config.yaml
n_head: 5
attn_scale: 0.177
init_std_o: 0.0067
init_std_up: 0.0284
weight_decay: 0.13
decay_shape: "linear"
batch_tokens: 32768
MLP neurons of a small language model. Each row is named by its layer, matrix (gate and up: input weights) and neuron, and shows model dimensions 0-159. Each number is 500 + 50 x the weight over its row's rms, rounded and kept within 0 to 999. Numbers have three digits each. A neuron's up and down rows have the sign that makes its largest values positive.
A block is one neuron, or neurons of one layer that tend to fire together. After each block is what it responds to, as a language model described it from the Wikipedia text at the highest values.

L4.gate25:421505548539420482440539422437592444430517454546550493536592556487491491454518460536527477519557500565514505482497496628550445519480571471582545386549448508480555428473519554512511460530575441394514522596509452611508635580508538506440429488499454544495562471486572476535511461539481412473482478475532500478542469474496426472481535437466534526478451597586501510603492545440564509446577535470536453501517504488519471571504529444584524432546471570441458489440548427595510469451538506
L4.up25:433489463435586571460521404416533455423482513512473474499401385495541533513492427561466495523508516403553501472571441559481508455517442536495502516504462506472590538492532473367493448493465605488466516547438489441585460469477545495468462523525472415435480426455503431448462506521480419577557517532564508525465466467482486404552460554472420457508493424452496547510493451546548506502483453506512465473478488612612470584559475454466502456534575393429555480424451522492586595572530511
L4.gate33:525438508493438498542530441465471394479499534465436473393537406516506420476507496557497526543517489531434521477533468564484574465577514425529443469539445581420510455446558531517491482446547518478484500490516472466532488461446538444521495501477583549506461558493537492492603492396621388527563469517516431579523486354531463505528523509485484452434510479590467645641498509391444565472440545495492489529475509468503451509489504492432518502475480537466462453523391388469468452582527477
L4.up33:483536580566446426540506438490439463478501584388497432515536557557609475471513457428474592533636437513519556494425568465474516522491524518468426463562481500437595477464492508528567449465458535420456535484568549532500471501472574470402481533511511545489513552518470480535526593510436458516552536491536457492434501621553503538521494566582477462546477507525458496477517617439556563498510593526552533531483441578519449560522544536557411585495514501512590636540532561478518524549506516
L4.gate93:509482430521506528441367485441443497472543508541565526530528459603509524505540468539460440486559587507446470393462549541569364555502487519525516495568479573538502571494535433425572481464499430515426527504551473479499556451504468473427493485449446479492504392504556421466532407524492486451580460505566468501446399562499426480415567467467511441454498467526416517563495517438534507520417451547616567519510448530500411511444524465499561399586511429471469527513437444471447482441468457
L4.up93:477540593478570457517580549531532462461500438507522586476503535576504519449473482563419527503485469524527450486502478554503540504551602424541499471445543580440542327444542521522428547538500521484591455521541546538469553496443562451514499552528500512403413418526481523519486458502493448506567479511453477542576529539439470542542562528481416447520461498440504528545536455529605409505526481565463588493462520508414512561647607460477488433511449564475517453451448559462397491466522564
L4.gate153:570481486560477569452535455496546448523513533515543573456475569517532475498460441530463535568519574478421473485552594521522469490462553457521554525433437527465552568430495492436520446491494472488521485559459486539428506522478452428451519588422407455578522456429485432466583500476442473503480563428517575604511442562473444457513443555442438469567519507439532546479459594481574544476423516484437552437488531597544507448473445479445460356567491514392430541465587450518463484562592483
L4.up153:443544494492528580570605511425467474533466515423565466452624462495485487434436488505495558533566494551528456488547462526505522478436538459541560469486483549463453492508441390423520528497582459422416484547510547477482613546402488548458509499488561492446459496523513450466571528527515543542443542442575502555496410487379503437426522449534442410519506471513439558436444525612539438487514452433463445475471487395497405443436509516507522467473428514562520425442515461538494413569519561
L4.gate174:580535432542491514475470541552486570481527523528421516459535491515511479575526446471537464586505570499462499527465505401524593508502503538373488461517493435510479496568463457502481454535485507476495567626525473424575513524480463469567518551476551525540575465521369466473566477444532544549524392493428557483559474481480494564583549603562495613489448536464376462493558488417476531501503542442480489596502536522478510380547405577502551442457521619562529439511475530543516486554530472
L4.up174:486592532462490540570499490625487416532410530422442381483500565468419507547502422473529504468514453418507544523590529540469507520522464499502486568483574522517579493518500373446560487485478534523461578529441421433495539479616460502481466521595516525429496507504500492496431514516427535457573493499609508565532487393520514504507474488549542466415532481503450573440437472612486504546453545524441433508558467527512433466405534471508520435459553506459592554443473445521496528551545386
L4.gate198:517513507516488537533508425551485558526503529389485483417508597536562453477565494409472560463552375550541414430608526501582509530427595512541565521583458608480538456588619509490490429525465523511449538523539522518586408507530533427494545433484477480492526513395450452445516488471529419436528465476517450509475556562514489535480554564526492472538530520495511552532407462477501468476500486506359407512496643493480467495427457432433514479549567506457471483538488503529496550533469534
L4.up198:558569523491470472520557496525499499512525536497639437524556495519589451496563456510540457533512458593530489518454561538523557519550546430524432449470513504417527562522416495439550585456602518424517519574539558518540511502542554486442461469484509505401390472429446488435510478549490464560425506430520421482580371409459502466524439458561478589428494495516547531570550541460520439492463577523423454463438441509514503395451502435493455579460515427489444511491496573481600507468437496
L4.gate269:507468572440524415585485475532467487557530482566494508527526521499592578520462478496564495436587471415479459551552457503499389490508564410478485491388454533551500469442566421503416521514537503402556556410497464463488464570479458454472501500543492491551545572422463496407583468500512550479459516448586577542487494523486444458444523417512429417516476458600512417489519490469558572529442463442510525523438573555435492497448509464571491523573428493340453559540486465509513550445473514
L4.up269:524483551526533406447481526535505490406521472526468445535628454507440601488378500468577446498539482587524408506401518530520464483485497477538522527574521581552584460488543586538495453449561594442374432489501472489514601487459464411549534421473516517475475514528490405494472527528518491454570474396504432552560494457493488505506529446472591406450493493512577452560580450461532434575397458510570509459463478513462522441489532453528449528560497532454456491512449490486437529586472472
L4.gate270:489570458550479486564521451502519416430416528524409526389513508531532509539412482489469574470514417544522479512518527582584512444432596479573450473513495559521576497492486526399505398539497498533460518471419393444512492483568472520494456489482507520520542518474528434471530488521539450545460487541503534607568402517482531486476500506617533513546434518481395543578439457599560607506506533460450429532515531464547447527513490464519467391491447492529522568480610588467461458538603446
L4.up270:510574448432495498485561497509514459443549464522474554458505408471496432421485500530519583534538507494418433406546514500474479398416523507565529405503457488408537501512524453435519426480514497513481567458520490482502556529393480554537526486368383572480496434540533384457451403548565493507455505443510347521572486481534498455528466587386455511476560494528503554554603564396495432539497500497475530445492483478469537502437598482511486477543507523481506480571539509429492520437477459
Responds to: Word-initial consonant fragments. Single-letter word-start tokens, mostly b (also p, v, o) split off ordinary words, as in b|ot, b|rown, p|urchased, v|on.

L5.gate83:509547427518493444486371554522484465516525515493522527480549603532544479592427493593574510446459620562486507510521483497558525450493482435462555481483471601456601528454471540530487414528544528555499481500458407532489517431538558537514450502445345407485436538499495527554490548493454459530454475486522412560539520491491484397519525438505550524477535467542526488564482435491488557501492484521539463364539546534482498518514475481530449460613445548431518509574451345515503574585545523
L5.up83:539536478418448394466492455489452525482438499596468512562482563400456489513582506528450525417519568478505486491538606519452467545490493516490479479494397453522595437510460454463514479478525544569379637461536466532493459553413506510569575510399500516457498414458431527490502463580501497496505547468472504437533582561457526511571493472616574587422556478417543545467505521442445555495491509476530416454455493535544498473568462556446566478484400533448422453515478444514501436557471464
L5.gate93:509514493544542515419505487423515587534393461531540525419590481465574483457395459542471545391507531524426415499499480578562511471463485523533457541435428518543550586501471514455514481432452439463490507515481386535494381556545555515530504405417463450417466496492535477595419467487501388479528453382455517590459551524490461489467501418446571541554463500477496533430454469491421501489461511536505530415551495467451439522560431481525486547440472516485555438571483466423497474587521491
L5.up93:504401485490449452470467490404598541431502543614417495483491473428483468520440476520502505445525577417488501496462388495492486510473492540556449473528470588568567419551549613488445533525541499429518547517520525503509461524461547526514464554601673484494559456460486551498494614462426477521500385469582571469455557449535494557454474533544565511461408472445466442543536504450489548553543455424509499516451553498502506525574532500469433546550529516467527553599446444502535446570470518
L5.gate228:468529398447455479439520436411524475442532498587524577424559498453572529519464436510598511500456544444577386453530427559451471432549450547496492472450556528496503464521560499556450454565480508498429467560476598564464472436416485439501494540445457493424418446443400409496560473498561447460466445541531578518500573464465494446475482494427438554555434528439501520549515525486474580582427508497435648442553535450507549523548529518440467499526488531426505466483489515443508515526529570
L5.up228:498497591545597592569451451485478570429520457550502484531442452490569441421439443488477508412507435517422443526500541518503501474538507519496515489508422522516487577491471555472436544520495482415535540499513553509553452432546540477479551622505533522498449524392432507608524509569530451392621524512511485476394558520480507377473504461563559387411575524469465454470438471482442537531532474526495540433546590577526468480499466439555484571569480385531443505559503506529501498504467487
L5.gate236:499510534514535488555491525420525430489440526572472478575526530524487410467511538538553557486522459481604452488442559533482545536394426543474595473499503543549556427598573480462497549384440560444463548637547498570483376502613552574459503664471415558512451492493495499535627472482487408397473490536495537503513418507521491470523518494557530584516519581577457538550478510495440485531490516426454505444480500488489475535480484568441544441517463536474472487497542534480481523514481483
L5.up236:534509559584518472536457545514496422499394456571485500435463511450510432526575546501535486396491459529438451449436533574468473526507398537457538470467491417546573522475486437513554534480504412506460522509480472596412426469547402539423553472572458430446401545492529442467565553418441489500535438437464587591576500527473565496517520479561553518475584428516604495443520572526505471490503433475482493559486497421450502486566498505495488581521614583434601501540481484554532476506499493
L5.gate266:436503550468554478410441484445540463541615513500552539526498583567486466526574435598508500512492491495494510495457518512483510567466536437421491452338517521511439505531441444532538509529559481549478533503459541471612433459568441514469463460497556397519463483536559463603519478516469444522527421483533593415437492423527501546468410496432588462537415495454569493525479527428443475518484543516597543528565435489435569541475493441537499461465578462521545578475577555447434566442448520
L5.up266:504482585463436529559489512476473507552454508543562481469467439502560456504486480566492511480439525420415514566573460569448562451460476480540550488466551423493586527474446545428481516543431578428436459521464471612497532500590532482523481480610403431540531443436522498570474509528468574510482424549583598530568446489539460506550570409505481566596530433502502503574469400538471532502477562509503471512486523529551472499509431641502468463562520562485489534567569518512583555572595530
L5.gate268:574514489537570575549481481474413451523446598591451560447467580387453515672511451463528587569530508474483503508519401489477509391465452486517459466541531478322518480392529507390515502504432500566537508532489574440465455457482476479534441548465551516425496462440433514524545484483532554559537537492499466498522536490457470520487458599531575504548444466545410392515544449514420542499488536475541541448533487525485488472517560520483591481461495476527433463501436527431538496493512484
L5.up268:529534402553532458551479470436577584536532509529465477568479460492531530500521495440479568477437437519540503561491418444553530476543484550547521520457531483399458540436504469496478469479504633557430555411574519450535552521379489541464457454492528482469510524558550490435406547530412431553535491521501447501412503518538504600434461433547479485421595446534568441449454465337541549501550468488544510489506431468434484587530501445494463464473462496582505454574509425433533572473454511
L5.gate269:506517504515581538430462479413452437516518549542524606487460589513496430518529492570530454433514536528515460555560543468511608570557435554512567512506462527434524516539540409518503460446447581483466476596511546531587472433472543482486492473594505521390528441455449437480458536474522509450443428445470528468460542470528425495447526464498663539544490507458640517494537445384527515514486599447405571498515541439528579574451461459498486434505477484468538518536490503431579458507489535
L5.up269:432502561506533463542514575494543611421486478632449437577572530468565507491402501557548570410514522493477558540455417482478545537454445520505565476448468535456496476494576501518534479391439500546458507510479459540588457441563501601543479535640446457522482501498438466579623469531450477552539434567442514496556474448532536538478480508503417486550436451499539511540496518533407549515484509484558520556548602429471514541508469489553395481541451506443505418477541480469584530514579477
L5.gate273:525447444548620503457511462464506534492509518555504548522613514410553531458496478593599538473534458559473481483454527533538519506536504522501482512585496478477444406558515446471566469532544566415501553506574536547592476577532388525460498536499545522501490470487458506514471478530424421530416411544494491540501486537505479532447587538484532514505527551547502436388539543540427507530502565396487546459420473424444391509445543496599473487522483559526431501570487384627558519545425540
L5.up273:603580523434543560509412526467492541405531491515423573437567402466445465532451529543508581457560483612456477357504502465468461429549476544480437481541497414445490473564504534512589443540493492502516483577509545460484501492450414502470550526496496520404434372411475474500539514491414503476568452530528488486426518544525589491409494557497571455482521509383543569508481468539430506520501495526501560556558520492587494550445579484535527564468537443509554498601490423468468503461498512
Responds to: Line-ending markup delimiters. Closing markup right before a line break: the trailing ==, === or ==== of section headings (e.g. == History ==) and the final | of table rows.

L5.gate41:594535502498623535428522511601488503464505529502453415520402589537571490442551452440563565482586511566455510507523549566464483515446438477438559507451537481397491559558514557394464571453514424547554488500476475548450480578516542492514537443537495476532421570482485541461570499509659503491490471513475474490480440538514461522470505497558434507532413493549543547434459453492436418501489461465516485525487579569499573426469554522513582467488479457497515510445448419358403460495513467
L5.up41:492514548616489516500494567529452392538546402499474468498485557475617522489490540487492506577466444451486555472417577413474525448385469416551468468506484489542451434461457519564483549516546498447491538536512608500494474519519485463552486484554591422522492566575458542507441432505623483627481466538467520433528442409533584565494532435523451483470472562483506464415504533482496585468476462530599503555426410482453502390534529492489459556469528495524595539542444493423463553489496532
L5.gate50:461492442527512535424536514525537541537455545532447470562573547485484546518456532524504541557574550518506435462444511404493591421491575559513569481513523502515567535514548520505560460472489531587486553522552502554516460539428529567537492477422422418486544512533497653540502543478505508457534585558527589516564509534557434476631488504498599442579497578403565489512469562571438493504473505437504559522615525512540582541484468486422506466480434549577543475494425433438410570472515550
L5.up50:436449497463468541411498505540443427462473443533553450513425448463502476478545500536519428568571544527475478536589514441572520553489492505482524594481495531415581544564429467559449490529506486526578570516506520528565446476550428469499451459505510470462399437550542553562492456444512510461435523521653423510432461570528425508434442568418536467492460572474444443489505533486542491511512486527477495487613526434463410540489383538495500501478491525469429410462422554557360544436532503
L5.gate58:512588535508494459484552495491528544449503475518469463521578511576466604449532468485578457385431411518593495522458422432481580499457551500454561548564543532542508546613447539408494457465515487497513531586486356505469500482443519620380540538484533524544500392545450492458537539453492454540468516486510498561461556440516425380571547502442492489517444513458463539570503420492536455527453563447537505540465479563474466519456487523490419495509603598519393502523449486497529499538538484
L5.up58:652543449469412519459431440623540379493498428503468476538453449564470425481542501466470513529477443399519487445523502517536480497490600608499544451545479504500534495528383536566591629438482540465394552524491480575520475529500475432474527479544638624516448502392499535469513477529538527530572524477533500543522497515509535494470548600504537418514455518547535434499516515525454476527485519545484488509497430518570570476559460485524542428541531555547431557484511529461464441539497488
L5.gate104:451454495405527445392515481530465461419509425488582591559417545625506468491496490440464564493508569475566407544452451537430417522481493520535413463449427541462456523414476449584540547512509434429420520480482553481511495465434524427488528443522429473443517522481467537419492546546564530486590535462494473518491467535603422531500504511590543450475473514437552465490505548427451520536519473496447454554475531460395465520436595448560547551480450454512502527437442558510411451515524590
L5.up104:451544564458472566590457415478510517451421457443529483483507405491520502475537516552419534406563470537574557510483576532480518564420475527392498452581450464550515557529505514523449448397500464405523578421510475498583434500548560441449441512448576486458447517475451503496541464416526477522484518592630399532530596550474509535546588469495476538501459437513418583531579458478506452571471499530517477427451540534577495500503496545513571520496420510491477546562525490444616472516503491
L5.gate152:598481516503469567470456495522466493541503561506476554511511508498561548515528456516505505500491553518465488525527483455454474507422482424510571517543580477451296515540446445480477445558449484416489496562504504456521514477688587424532521440580542542474502507448379526487525410531558464567474458562458521526407564532522457567453581582449482480485498514530472523543511559487536509552401543437400535513535520516466527555487596541520503549431522511510508552398437497394517469463507530
L5.up152:535493416452430530486533512544596557533422470556479505550518383475512504426504541373362462515553479457475495447471526492519406488439578497399578451482505488502492522554516511497498547572488388456552529522529529462409379558500552525468541432499530562498507450541477553498393440444480533545466460476469477468407534588528539555477534518553536564551545481546453402439523548544512484501525447488495538480436459453408543532461642576453504515505571458494510531494417512517507537430508486
L5.gate196:431440513529446552513541508473516474528581546587537560518441500529510505506512500572548522479559477538452480414549498508571443445565484550573519594458581507476529586546404412515459492541461480579447540562444466450428519544552510538488427457539504486461502454506435564505423517579428551461587427489576479544555528427457502457454449495498519396424412409563556446539597478487543513409505580492478453430433566515524568517559538574510506454504480471431483610492519438483470503592507527
L5.up196:489519544486480517546522564484547472513475504567528462531543543521415456493553536544540465522426504534501563581517531546484444507504465576456495571485556394551466512506498527516538402563540547526494559564437424540467450508627467411562528480619603523512515526491467579547547433507547542501497449436451589462375549464601547476427586503486452476472495615543535502443594565481514474454494517477491437464480579451534432456500444530507510503496537564547390480392489510536485471520610455
L5.gate198:495517540514378535502528561472425495509471486525482438574471592615489477472540577483572475471511436531565517462562491457517491559501489546474525458540580474489460574557506579527483560537501505517509536533457530501510517597494517483447500415457556403472433523494492499436517507495546418478546438528476556555518570531587367462513545610495530484508472543435510398581405501501461519504543481384502389542470525494411404526479542480403466500554619591485548549466528545487427467502560505
L5.up198:529544509521488565499427475530438575477506484524539566564556342467536519403483515385483422539485513574394461434556527497511511546496536522652538546557497515501483426456435570502514505463493492497412562449446486387448487485406416470495463426491563471512526524490384513513524386475534507509476484504540526423501433544511502484540467521504519497453510529504520451600574438543489503481510455444475552487518542501459594545435502487572520506478601462555455483477546483384402536489477432
L5.gate438:473514536537413407467507500456566591451545531513482453559560586513489495435529436398463477452406516523477484467545458495480465528522549520547560414482467504516483495537476521374496468541505522449424529542463451547535527568461528469570496489586549509475642416502505531510523555504450497575534590526579562515547424449586455493550445517519538472475522558439473479444591419453457457566375443492608472432476460505445447481483527567486436463571545505469511542508433524422469494559396503
L5.up438:532457512544484480538483581417451377459494454456459419509537456446543465524518440488523521557552446576445465506563416532493487422509468472527501626548525600506467519452563549564505504503557514463449556474452452576451566543458582450560392495587544638533532511461444386470450473473532462519585508527489526565573434449509488539525541503445560491466459542569440499496555434437444549489455581505527487579485534540547464561543461521480518565489376534536445546486447585473536490486500481
Responds to: Name and word starts. Opening pieces of multi-word proper names (National, New, United, World), ordinal "th", and word fragments like b(ook), c(amp), W(om)en.

L6.gate33:531445450553530438477506400490566560470477450499454534502413561541515532534478463560480549376427514534580444483479476495451558531478477410413408499398531508488522499510475475512395586425533468487558469501547443595585378478553541468504561525578487441476453531392498461509511524451501388458563504489592471503604471482550369462483458483536572523491544500560558544551565487474521571488437517536496510539518487583488437552468442452543477448550517521507545498497410479492533464515516577
L6.up33:425522464459492467511503433488582485527448589593472447450412522489474515552486457489507540507408468501547473523498615393575531477515536609464498521516530466499601511557523505604548459448557454468492485385501581482436476514527553550457537474503422487474420486463487459543585466475467434513547506564515502407516502439578473485616454509519439567495555535575523503570494527468592485541520557463573510460513389539524527493531461504575535513530482483458487631510539493416555517423486382
Responds to: Heading closers, verb suffixes. Closing ==, === or ==== ending Wikipedia section headings (e.g. Biography, 2014, Blackpool); also -ed/-ing endings completing verbs, as in worked, moved, fusing.

L6.gate294:560511507560528602473498629389572478533606568543432559512447525487506538559518467488605513512509533483585551469552574512506524477518513447509539516519522383545522410479499480533470491517479504507478541572499500479423460482455550407573477549474494562478453505503404563554552559536547532488504503577473538462481488456575499480524466568528540506572393478528471439501491562451430484499457572449472485527468528520475531557513459521546532307436529572492488557442525488461472438580625543
L6.up294:498396475507577502468419433466475511560403518493512532542528479552462504457489570534483550506415499516410424496525535558498541525516489489487464444416522524567414524461583563517564466565542499445570574529591431453484484452539520461488508568503539508459493437432498493394554544513528502527517505496546416446426460404486431496469590420414432513435487545476604521414522427491503551435574531598529498513501526486551435431603624529539471549524525496524485420503465531417522543442444505
Responds to: Inside multiword titles and names. Word-ends and small function words inside song titles or organization names, before another capitalized word: Philolog-ical, Don'-t, Ministry of.